Part of a small language model's weights.
Architecture: RMSNorm before each block, learned positions, biases, tied embeddings.
MLP neurons of a small language model. Each row is named by its layer, matrix (up: input weights) and neuron, and shows model dimensions 336-431. Each number is 500 + 40 x the weight over its row's rms, rounded and kept within 0 to 999. Numbers have three digits each.
Before each neuron's rows, "fires on" lists the tokens most often at its 100 highest values on Wikipedia text that the model never trained on.

fires on: " de", " do", " house", " did"
L2.up1903:477484485609552513511479555475431529390465477446532545520510476481445509524473553524500504483540495564506517479420534404518512524585557474467452546451517512534487491516490497488486534424473568553463492440489471441509517525515489518525487601506549465496491486519534428491508573405498534465

fires on: " World", " It", "\"", " National", " International", "im"
L2.up1771:472525477505524463459571554482590581500554514451499552501497530501510513545504473494452510485512463474490472539549526524494466600461486445538464579494536447534467535487446545480478478492538506483543483537474571477494557513496430514586473537444438530550450536548436531514532416509494480564

fires on: "rig", "″", " mm"
L2.up79:482503544543508507501516589493473512522530483477507529625479539506495516493471532525443527501456444516486464480516501477614539540464472529497518558493476445529507502476490460471529526456577485506530462474496496442543512461490522455537522444554408530492541438527483546477456394414491497407

fires on: "th", "×", "rd", " yards", "g"
L2.up574:539487473550498551584485464445528533548438440534471482532574495473540521482542465549506619473456493491516535494448437465578433473495539460519524500522486520494464531491534579507550442473423491523549483452539487417507439522478446453429521484532420525446551512529519479496460509423496469525

fires on: " Le", "Le", "'"
L2.up1157:429466481514486508549450457477455464556548585496548443458480541503518406483484470493570489543485510449529490536483546511481489471562604472505487559492587493488500519445514505552519524521535503508535550494523506479498519508497432485485474495462495569493483459520464485460465496518451474497

fires on: " Ka", " September", " went", " turn", " August"
L2.up415:413477535535500501479433460448500481448477532473484499581522551534452446512541527578510530422498474465495453588494475488493459519447575470530486480472557489473470512481501466490450548475502482488556509445459502490510458482530541453447495546533465578437472558561558452530489551491492525493

fires on: " —", " at", " on", " place", " –", "\n"
L2.up547:500537501488482496469512507460482455546522565468406500506498515471452475556494504511557516487516557481495486538508491511467476520529510505500481543469441432492565586477472502490516513510569516506545501496520491527448518532538451490442546544503459465433520527529486422496521527611507458500

fires on: " |", ".", ";", "====", "SR"
L2.up2556:404428582437504507489473518538478576514452493532418426536575478495527574504510465471501543539509446492500497476517493471532466444518508542512465509473517526489480459493566459457450562484504441513525527499542574468472447553491504514512495470442498528494521547609452455521471419496461533496

fires on: ":", " ", " |", " –", "-"
L2.up1668:505480511472484446495502539456451485485528466489482518463541490465502503537516562502485547490490474530566512531452473511499523530495505550552408528488554510466492491463413551504492467509485482511495478395627622499474498553450504451526520490503490497496505469572483465517508470526575520479

fires on: " |", " ", "|"
L2.up1060:418509540543450445472484490538500463506539523401448560508540516517534541512470491447474505550476496508587528560476487569483477459520477538591393530537513478482527486508483491501480460546558523484480473512610495493495512442503499513433472473467405587492544386539516464457404493475395506512

fires on: "\n", " |", "|", ".\"", "\".", ";"
L2.up2101:480461547569450549496501426470453467498600534490475490516541519508529573467483405505450493537470538546422476556419434502423522469497462472485479499477552486512480461498337533511491394504545520462507493436406465518462445477525513520488545502550484479498474483499521527506456479520500517492

fires on: "-", " Mc", " Van"
L2.up1178:463580552412473515535499515522390427488517434542575429550508460467519564550516495554583561461503481462563550495508498591561506453472509542567416509491428479456467516549457495545518443476509474499433544470492498497468487429465542487542486533531488482444478534525416497453500525450436496483

fires on: "K", " K", "ek", " Kra"
L2.up1880:490535505509507483541492459567478463510542498532515613562477493570473514472458493506550567519461438452514463479518530568418596420520505508569485542483541510485463478532482422533555466478517477458500492524557502524504486527494526482520549480474521505472423586475507512506492480465560465562

fires on: " |", " (", " −", " directed"
L2.up2179:437518508486508505507488571476530587434509498499457440451538571490506524472425565525513552461520516448548506538452513460544515502524526491523532488464489519512542540501416471482481534526545464524491482558464538582510457437468500475452529489542518519445476472497532522457498524514443527470

fires on: "{", "ple", "[", "bl", "un"
L2.up1979:553486522461527543504460444466509493412439465556520553478489453520520429510570449582514512481490547519499507539397507450468511446446506549480486496507509426476490479492529490566469471481497486515461483500456492507511504532439486393466523583530486537472565464403468542530437479523459543526

fires on: "'"
L2.up1282:586589544561450538535455515460430499518515451586498483541503500491552482456492494425471506518461493466469438574483533568466523520524528462521498509501458507523513485540524560495476494511461442524482523468474449532542487480477568536586535537515482473499513506489523464564496492500468573415

fires on: " at", " At", "@", "At", " average", " club"
L2.up1089:557544496538468518496403493516407528489530458507501432418540489491500520622539455502536508560524505473462492580481581495464461498465550493529530500520541456438432523542485546496474523406536555482499489525496515477430542521534547514499524486507523459520499461491527516527475508549483447517

fires on: "|---|---|", "|---|", "---|---|---|---|", " with", " terminus", ":"
L2.up1875:484531510506489482463514500527527530547470490476545483488459439520605533439504486523591515475496574511558446494532488549492423518538520472450469529548516503518497507521503529440489508528502496458479512530475579511441531534498542426492491562496569460530506490547543490538502539506468511491

fires on: " |", ",", " ="
L2.up141:501556489497507538523499497437495523564431473474546517488531503472532475391471482527514458456464490522493454590501460530545523491566526484538501464481469460519535609524452471497508514550508488480478523435533580473457541401433557473482515496509557501410511518465518428565511487557506562528

fires on: "s", "m", " |", "on"
L2.up1252:497572451506579492528541444600470598466485490515425471490520504463540475516462445489534549484498456467510494481514524505502547585408441444528528574543474556545438420542483577486509484525467554511511541487501568512578477507478503455485449495524459529499519522535586476457496456475512474557

fires on: ",", " all", " All", ":", "\n"
L2.up297:523510494523488487541450472453469505512428511456483515562526463529455541533462510514476464586520543485580492476559507482458446452496522456531509549550575508466508551495494519549581500572463501475466471520509498500535504397483513463448471451503486494489470581460491553522478480517446546549

fires on: " ", " (", ",", "_{", " $", "^{("
L2.up575:569529498483472470429533505506505551486484546490473556502481495446527443499480470556503515425476551583504496567513454517537507479475468500482521584516506448523534524531504431470551518511572522425483430515478515532512496497476402411558535511507552516467490482481502492513490501605517471478

fires on: " ft", " m", " mm", " feet", " in", "ton"
L2.up457:552517602570529540501560502566459499490501496490550482536492503536482435568524492455491512564447513465539472501566541477564420487434489487563547548561515491591521439467505501459500532527578568441523484537461542399485524582477582543484511490517458494497476588491520503511506466505495525547

fires on: " Ka", " Ba", " Ja", "S", ":", " Sha"
L2.up1553:488485580493513501517453515576498473490512489550590523505508505550478536469471550493503611484496545514494541490467492505531480455539533482448521489510556532410544467523485502486445475540453587518487488485419534529495556560471493463509437515547514435407505480441518544470426474481507518503

fires on: " It", " their", "'", " before", " its", "ir"
L2.up1607:455529527503570530503550444459556473546585496538528525461458539488484479530495528496551566496500498497563483522485560484452567404551462482571473459511576472465465587522480572495552539491494507543484477524513529462540467438490453477520575510542554443479534494522506488492455471550509470496

fires on: "\n", " part", " |"
L2.up941:430531457559568473543543453519490505559443516556586488457443540486544492461513531480493502502452489481521487580545489542496510574473453459483442487534485497499539498521459471611542498540532541535499503531487491469597539482533507467457525458470495536506449472541571533562524418461544510472

fires on: " =", "=", " At", " It", " at", " below"
L2.up480:535421498500505494516440557482441520463513624513454515442523419508533502541529539549454540489531406506542412488478468480511526503556530414551517475501515478495372545440556496481451546522495459434499536521538482464421512517580479520502491565506554499514577455491479491500536507539550443486

fires on: "'", "’"
L2.up1986:522532499538555523474469512501486503535541515537508585467487545432488465542465520457466494541466478474455531545479492547434513521442513466570521534548569517580518541396535495489505468505547499535540512457507523410455449431456568575530517487465507453488464533438559530509530415632478488476

fires on: " but", " and", " into", " /", "ou", " &"
L2.up1774:523491563455471525486503460485473484567503476549465491508426486495465524409555497483487495507438535520486491501499466472449435604527477469470447548437478504409448515556522505462477508377441495581511535444461463460483492455513500467481503491550481478477447465505489503481456452444491567446

fires on: "'"
L2.up284:565415478458526538577471433478479561497490519542469562484474539486529509507494477504450472491510514528490507479487471566542487492497495522488480528506480475471565562485474498514494459474541491511521491444515507461507457494530534538553543537521474515530492486430540528415457456455459520425

fires on: " him", " His", "On", " her", " Her", " On"
L2.up1164:504451532441451536544566496442456522544602442524521532411502448532481485522496493538488517439533486529453477456480463495523537486459505480508581501504440453490567495455547441419475456520487465521429585483488475556490464430423538446492533512547528500554459494549499529609575544517466580533

fires on: ".", ",", ")."
L2.up363:484515500560514561488446536452431474518540437480463424530495507523541535498497491535512513523498494497519420429437514482565555523474515476634521554473491442503467440573543489486522505555540501469452524555527438538434458548503489524548500496512479567524545562481474507496499522483487468525

fires on: " also", " When", " According", "9", "\n", " After"
L2.up1115:504491544483480524522517558437513591525534539519528563485580481541530484449602489542505526512537571537508466558495501441517512582495530534466465558504462508539410473471485491492403512492497501469514475495398444538443469428470515520552489472521507524509530520450437506481456461466503456556

fires on: " no", " No", "mon", " Mon", "no", " My"
L2.up523:501493444544523409524493450451445510467462515501474426506507508466462468510452553517525511500468553529492509435529482480491501415482504465509463519552505498492460470507479517490476517444450535543487535517513481467514471528528481513465500440573505475542501546511575557560517551492535509537

fires on: ",", "0", "4"
L2.up441:397471500502451503503443562498495454527554496515486541567551426501534461503505529560511517532498427485444530520510476535426505533474497509518463475535491488480480486456482482519538479535498531491500507528543470532497471553539491502467570508444505539461524507513505528433543540495509499436

fires on: ",", "),", " became"
L2.up989:486525601544597513516504487549489478461457509485568542537482500492519437429486535466521553502429434464518476539477499514515506470502519487527466498535528492499480537479523493532439573424492484476468524538461529493524513455460562465507544528489539466519472458492442478471483475479438497542

fires on: "mo", " Mo", "lat", "Mo", " to"
L2.up376:465507535443538576549406483571525487484508393558526501442582528505472549540474501551537450484500498520596451525510500531519521470489496500488535521498505458484521435481487546517482566486435529506543473524404565553459453548501510555597488567522540480525546526483567510506520498467546522520

fires on: "ric", "/", "'", "tur", "nomic"
L2.up1717:422542537467522551546499437505538507556494459469509524469542466530538495565523494492510505442520446451502505503604507556465562506467467497535557501462582527549441504522541598488515497547517504535463446487523554525443514490475523496459549529442522508520474447521589523423464483493528497532

fires on: "on", "et", " by", "ist", ".", "cell"
L2.up2416:524581477494435467561546504540434525540476524542551442594458492550459526587497542503441481465487495532531521409499559519463529459501480469537445500522455474499534402470562439519520435574486443517455490454555477494448430437549476605479523524478508585577500468476504493530514488526504447501

fires on: " Ja", " there", " There", " Camp", " Hal", " Jun"
L2.up1087:451449524523476562532437500495508491466497464445529554433432397537585493528408502537545394474452517535490445535527519442479540456483451394502554517487506453548456417578460515467434503441453488493504479470508567506490537517520494448449530489550552554510518477513603556448514470453600517441

fires on: ","
L2.up2289:574501500481637512535534511502450466468496482513522473469515515517377371421502486538544530590452486433517497515487459457530494513519492507532468490496504559530515560441526483446469497470540519488356506524488466479507505518492504594487552457523537439514497444428471495483472496523448544553

fires on: " |", "(", " station", " (", " (−"
L2.up1437:496512465560504475545485472461455570559456462490512451435489573557523424529480478537499528556502469462408516414492480409507529501387515447512443500439477517458501449462432570525527525547488427476552525488484568504520510486438496459455466570439492442476443468457498538575490460505491501482

fires on: "ic", "tic", " League"
L2.up1837:483578517534491558547498470503520484497415432460453480475595520498497475536484493534554542533530416486535471473469491497493548432489504561583571525525500512505582530580455520527429525479510481620503481505565512526444503494462508535464511546564540517483501450464593461471535497505487516477

fires on: " –", " until", " to", " |", "×", " x"
L2.up2310:399525486495539529560480487447530514472565473565421507476499509494479515475536500591499502518499519519548473546494494493486433504518422427457488540513445542430521485477470526480431533518525556502469469468547557502530515519460500466490506519473462511422495472511438449546549531473451549426

fires on: " early", " lead", " later", " late", " mid"
L2.up1396:511525478547502452538531509457538472485504495517530495469503465467458588490500523508510487517514569515508537502553519548511513536516531501392485469497414474572497460440539460530527472537439451531449535480529496605527446486422475490600522458476555482463591511498474471467477405512502438408

fires on: " |", "mar", "8", "9"
L2.up351:568482461493423476533446559537505613555509523430542590516516456427473614507440478457502507411497482555492563473463523458553480543502506490536515516497522497479565446486486441480509585520488540508538455528549468437540489461536512464482488551497500557461518501521479510484547469525540545496

fires on: " of", " the", " on", " for", " from"
L2.up1395:491555511444489496558480446482548455502548442522518501446446516431444579573545454495510617567447501497453481406485496535508570529525527489503513536485488470490457513516527497526469564483497495527507515489490531569461450508528501488513454412499423501407457441478524538535505566446505511505

fires on: ";", ".", " |"
L2.up504:458541526482429536495519475442428593587453468478438519498464478548523495527458504494507526461493424464517507487460458535438526492488499495511420484532471456515531471505537516486502481482409480485471541498577571426508517503469509502505550510434485532620511561546433441551508443528465478607

fires on: "–", ".", "-", " was", " |"
L2.up1672:402526518508452450523587479521480514486464504549505438516466519505465543440480493451540472440478577480557479505539528473451455454486549512502506494548472467492475505498417530445453475393497490569488485494491501529441482454451503508488508527491441516522457514432531532455456466526484519467

fires on: " there", " place", " There", "′", "day"
L2.up2197:508473531504478459534491463498443535487488471477434497496454579492543468493536538528498403480536479557461506478535538535459543463556543490553527523473457476492544461515489459456465489531501479515524478435469488499475496539385476458423462484441536516497548500534570484479513509490513484459

fires on: "re", "mer", "per", "ome"
L2.up409:405529523565552406519462475457427457461453470512492443439511518484418453493504510523553478533524505496496498528557491469542491497468553465555482464464542519446514475555465500466509574491555473450534487530465515522448483483564528471471452512455556518548463493487506479482477425489458552506

fires on: " |", "-", " ", " \"", ","
L2.up2116:468478529524576450483522530559546510461540495467515567495465459504508481554507461510476536511511472502501536474504512469512477519478483502543442488490527476523548455556473486485532526535473493523501573548492497484482535488402528541451474360449467499456507481496530471459467559490565471418

fires on: " Ma", " Shi", " Cast", "Cast", " Shin", "bu"
L2.up1064:507537512523614540513460484462524504477499535538548535472503468496517512514485513481517460487566473500443528414481480569490564517527534493498504506476491506480455510458527516483492593451547516484551563537497509464425532543498454555476529529532507510441465528540466500511480522559461534499

fires on: " of", ".", " two", " de", " and", " &"
L2.up812:538516505478498500544543508476541461475497464494485483530573570517481512606522515482505535534468509451470522476490473490446520419436523440548464469465458508526556472414518513455470516525526544505488539481486437525481476453536510479500567519484515496501527545539522469510469527492458510545

fires on: " |", ";"
L2.up28:462466523457520550465443489526521474396482518449516489532518524456492542502467534461510452476479518496559513451521440496457483499479512423552507475511444507480505470513518441490499542486445532481526477514468434468502484545541444423438452496465497491496575540544511508566472511561502518520

fires on: "|", ":", "%", "\n", " percent", " if"
L2.up1373:473474485541469456578503476474501563526482532445461554470589527509480551528533478506430520507536506540532566474500448502467460462496539506450535534456546521540539516466537527556480490492519508472483484480477537524526499602534454526563534467448463491486557560551521531481487552479493487536

fires on: "na", "y", "mo", "hard", "\""
L2.up86:520502486510518567539426564544524441470513543438528568553539496483458534503466496432504491493538442506517499491512477470521483552473537402467467455468508483526486491541573539488488567491476482464487521434538503545526511512508478521494456472517481527453455507453505551437493537503458556540

fires on: "\n", " of", ";", " from", ")", ","
L2.up1346:536540457481520512478475532453529554561476519527524502553478453518469471556503470575491516513482493444515516468513486487531465503444471479474502593528482502442507563460494512588453452526447480430580481490500566460469470522489497513516559508514545562463499552413470532548428534559511524523

fires on: ",", " the", " ("
L2.up644:585517476492519512516498461554425452499542464551495545510536462443517426478482484559459500574468540516419426567483487511617579443533488498520534569455486481465559459458478474509541535465454451487480544469465483488549497480534531461442463431501559578490543463527544558549465540581505562512

fires on: "---|---|---|---|", "|---|", "eb", " Website", " average"
L2.up681:446477498497465517492474424462492535549486425576526513486477447488522484529482465513527504484468489552496484425528494552509491485519525520527441463483408568504518484484528471481543465499436478526518474588423507507580502462471527413475425518507487438531493521563505481504521488553490447513

fires on: " pro", " Pro", " Be", "Pro", "pro", "clo"
L2.up698:448553434452472491500513451515499525392564451518434493477501576480426431472571553566494458499541493567513440529531502468528542458526500563477432548530499384458527466558488459469533455552454452497514424536460459552527477528473477527439453492508475549477562470533467479548487627532548446513

fires on: " as", " for", " on", "\n"
L2.up2255:465559514521537446562496538505513515476527461576473492472479544449487489573443476538543592511477550464516508507485411538435542436459509525510460477526510463513440544528440424429483456505472490492539520553559519503466460475437468504446437518494490566430519493516488490520473492463488460481

fires on: " which", " Records", " ==", "==", "ities", " Center"
L2.up1883:443489478535482479481507475397437479503538492494547550453501471482550517481519445510489546530532450480493530543480400470445443527490449429534477482495527508541476524551524533586542452508452465512430511601531454513508425517507516482538485535513537512513529524430493507541418484489466533542

fires on: "5", " account", " car", " responsible", " Detroit", " cover"
L2.up463:445440536482495498490474477532455543502494426482486575474534477491528530489530460432490415517520463505537491473556517520472463561478546499473521574462494443524468509377605527508491481496489431481439509465479543534418477421544476432517468515524501463441478491525437466485465510487617560526

fires on: "n", " T", " Ma"
L2.up2530:483530533538443534482517408488453447507529514525474490468458491480423475532540479397429507509528536501487392460524471571482553539510505521490445475534544528426480417489554540532472528535535507481469537473537501485404483545530547503466520545496519502436469566523483480486519475468452583512

fires on: "ca", " United", " Black", " score", "cho"
L2.up2394:460505515548465537518410495545476473483540489521539487528549504503432493483464496495476568507536531506521513518491395442461443475526530450476535555500463504495564462464467434513552563476520538469528587460491538522485473505429505465519540498578524424506471461518454521526470490502502547462

fires on: "th", " on", ":", " of", " The"
L2.up342:516546484479465569518522527499433494488487466511516507502476559398488511534487443569470524464521392510530428486527420501522571529482577523460510471491516569556539506516494563443478514472554498497517553547489559502453418432512493558459484542548510476517536448604524486485443517460466455455

fires on: "-", " dis", " mi", " &"
L2.up930:481501445437475527576521521547415483478500434497547499517486499498541479542532550543539457476532433486515533484559495469525526517466548537559516554494539476549505540535544519522581488408522502485491546484485486449486497420511551515527546547503503457530506549582494483466417501535516490525

fires on: " that", " \"", ".", "sta"
L2.up2550:493540527455530483407432545486507472509475510451490465496563507544516499522521487484409543558514416483483516511479493469558499501537438509504541448499463445466532473520520554514442564540551455502492526484540503494507473506539501508563521435514456534407502456436503522483484551464471499505

fires on: " Al", " El", "em", " attack", "za", " Ham"
L2.up620:507558402544468493543446471536513413504480568520533465488476509457496477484520515509518468564510523511518482534477487456501534450479480510464556486554553500540482479606464445484509471437424482467466519423595597484453536474484569503481473522517419544479509517506544457535520656517520480529

fires on: "se", " song", " week", " Year", "sa", " De"
L2.up952:497498468539509524548495445495468437453495443537470495450534476456464526436504518463482568528467506443448490477505547397528502480500389585536442502507525487486398549478522521483494508480505482564505536548469490521471557558551496480484533533548521481471568442508493518475498508558488496475

fires on: " (", " [", ")", "[", "^{(", "("
L2.up813:544487487506497476467471501506512429553446512475429506391534494438506492487502452507456541611508479532496532514500401518476510500461434505522476495443510552535539540477481538541509414483445445539513502566445541534561523470476585516582444534461443467550528476464507548528502523510524534593

fires on: " ", ".", "0", ",", " in", "5"
L2.up1909:431463524515535462434475504605500517533491459420433499541569405428447542512544529505427568488506509527479474526489452503397518526428490473512487535575446457557509511450488464562533555522468466512531479511537515517531513512489434468443509496547460480548584537520523505493531504467521461504

fires on: " and", " &", "der", "tt", " are", " announced"
L2.up924:524511484558412492518400474569494483499531454584524505533507509496442476555509553451481513479552484511523555502513503501483531470506491535598488522493536465469569596538499450461536455492402538505466564517458522453531490529471499516527533491539549458473477453479559560563495564517485503471

fires on: ",", " a", " an", " ", "í", "na"
L2.up535:514499553474544514536503509513468463445477547497540549533600474480531485613421547506441517556452405502534520472469484587532504546463526506526470498529471490469520457436517513483498449534511520484555564532510479474469499495448512433452500558444475452485477455495508465494415538463494515431

fires on: " in", " After", " after", " \"", "After", " under"
L2.up1858:480476493491557588465525503505442486490417515471516561477465501536436464531563491517521482515533433504550489441566503533528550531571493557472590544535535465516394504510457482488516519454481407519504505484536498546471518528519550469503595431491517510480488482481496515492449486542495541476

fires on: "le", "ire", " Camp", " re", " ship", " breed"
L2.up1384:441499453494524557538459526545479529489512520502416513527561495532437515496495498514512544456449476519514508538482452419463486465506504557461533472441496491430480498482512451551520472483543457452531465548582545466512470507491496460501487534437522503580497472515408418557428530503514474437

fires on: "ch", "ich", " Christ", "cho", "ph"
L2.up1806:499565498528460547510464521532475493452496445486560464445472538487415455477465375511443537462503493589524512474509450513513530471476462547474377461476527542543536528530536523482472486561483445519432516474549506567482430538431491488506501553541497430478532505501566512505447483519470479565

fires on: "-", " the", " Best", "the", " other"
L2.up2178:505521500548574473553485554480485447458472487488539511552498500499528491397528482529534563541478437503454545491502420510509544448540479489484503421519516403524500455486515420529496458551541449434460470390453510508485537522532459475490496511474486464530487498501492578568489488583507516470

fires on: " |", "{", "^{", "_{", "[", "^{["
L2.up933:570470522491473553544489466497461540442532509494484496397506503565486492538476596430496482529500550492540518495436428484540567475522566467450483483495496514555449491572495556482465514508524476554519451467504591500490516510499463551581510495506515522481554531415454475460499488512476544545

fires on: " for", " vi", " m", " v", "2", " international"
L2.up276:507546522449460522544461501514504493518479527457515543471481512504498539541495426498501459499501453528452509461492549499480503564439548543559501490510550504528484564517509482525470515526471448495489453536537472498503450522467594501515502507360525473480548504537510517536531616494485465499

fires on: " early", " even", " air", "Professional", " World", " mid"
L2.up1391:504424439476478545411560520436527475505541532495550556481417493536480500575573420439528542497485602458500515487521526523484519495434557497485513512528453466493539520482539440501520483556480484531527530514500574485533465464485514525465507430575423482555555549555433537522482489422529494469

fires on: " |", "---|---|---|---|"
L2.up2495:553567508469530531488491458436521497507552486450608483494515429493505496468437519511477513458514500494441488472432496544482536472493511501465442445487455616496524549537555534502524515519478504578503497525524545506519515533562513503504537467544528461494431499493513424429464445561529566498

fires on: "va", " Van", " Va", "rig", " Ma"
L2.up798:475489594516428560479479444522494508403541439518460476466521496501510577538457514548493511519519541492509502437452398497449492552564502505469523483540450469452533527431449482524518475482471445512500506442479534500453480413594407483519572510503456499507517534603477471503444480384581531609

fires on: " Po", "bo", "Po", "Mo", " Mo", "mo"
L2.up1741:505489501407511632509418552474515496491490501477560462479486487514433512567478415505499455512463436490542515520444509552587441574502518495507548469494508424513493462481541472490500515523422504483400434476500513528546565477463511535489457467476491515558485512514581489495516397526456568527

fires on: "/", "1", " North", ",", "NA"
L2.up624:541518543525513489502511554454491519523430554461472474478505558459554443497494558522490516479494528452480492511489530522568508490495425410488483468569502492468481561487497512436533516473500512564502516417544459486499455492449483491476475486526504415487529542465459460586416481497539495522

fires on: " and", " |", ",", " or", " &", "'"
L2.up1303:537511531531476503479412510568554501486479525451525450551465516519572516512467494449518492466514520439507485489428552524451534496489499493547458524501564530531569533527526498508470535450437503545480493528421466496484500551494431511462506541526442469487485440522474477530485501537518489463

fires on: " co", "co", " Co", " Ra", " micro"
L2.up614:473462466506421544492526491484503524472520503555507486457551496465492411548457470456589572524460486485591477490496512468503608451517484535482509489506565482539474487534480421462508522515585456475491543463514491473471498507531496474428591445506473450543495463438509517492510522443417453622

fires on: " |", " Year", " ", ";", " Preced", " back"
L2.up608:495467477502571561472586472496501498448431448457482527483471507523537472403518457526496492470526586501485503421424507510504484529494466489554466471466503529509538514494446471509450441455539458495498489517522529488416553464468510440482521456561468530463559475429507511577468452495518484421

fires on: ","
L2.up789:563543570483534547555495451509457492480517512510489522533567491476473474457457582515512572543426481490546463490529501499496481489559440503520433532503502518425439481421467441538561476471479549471475444462447509507517536475453584553496570469481522467482480477523472467516515414565441567522

fires on: "ph", "f", "use", "le", "ber", "ood"
L2.up408:446529535497504505463470489483498542505469470526474527480513461508464509522481447481413540471475541560539497472555492488423514451505523575608501442489494462497496483502609531492653514592360476373510521513468487418452474528447491563571418515432478479519490466475569415512418460462491515579

fires on: " Best", "dale", " hard", "ether", ":", " could"
L2.up881:468548476537540536480476449436459506521509600510476533524454496490472534465477585513503586544491510546537539519530455460511497503512499463525511462516592483531500511523480469518572471501527520508515538440451569539529425487525482486558508491481472507471535544520512478532505546506525450472

fires on: "%", " the", " percent", " than", " for"
L2.up1866:473527498521531521525499420513501554518456478528506465525516465505495487564532429501540469506445496503486508448501509564442505470545444517420543481495553446503539468485443505531540417580549487418463471532481541532450434571468462481496536477477522443470497502542555527481480512519479494520

fires on: " pro", " Pro", "stra", " me", " super", " World"
L2.up990:533508435503523489468488494520440463479503571489457459457585534454451496516602518449416504500528423501567495563484524498519505503427545470500435533469521477471523442542492480500463505506475457492567473466492503440551437413498460438536469513489516544555468472480482478528467558555509446520

fires on: " into", " over", "ck", " Auto", " super", " Total"
L2.up2002:530544506536456489523468488533442485470545566482475510529511581521515463447506509536472466446548572461582466464472537493487482504473488492467505535447459537439429536607488544502508499554524434491529549496560535512487427491426532515480502442576531482505545508535569477496528556554437502443

fires on: "In", " to", ":", "ing", "Dur"
L2.up2238:512495505575484596517486468513534542484539483499518541525574483545350475449449535506569501526532536447502501452457463512458520591505583476534503505510548584496474476539484477523521531470452488482468507485443527466578482431566483531516532417497528543461526497461566548509560526509486522533

fires on: " of", ";", ")", ");"
L2.up138:476541481442527567510528479508495450538520445493493491489469436494494450504492506567599540557444471382524468458458442471526534462492515559463444520494519483512530587544559535502496550524565498482501499519464510479557513473434548493529546508511538498481465526543529508468504451474513512507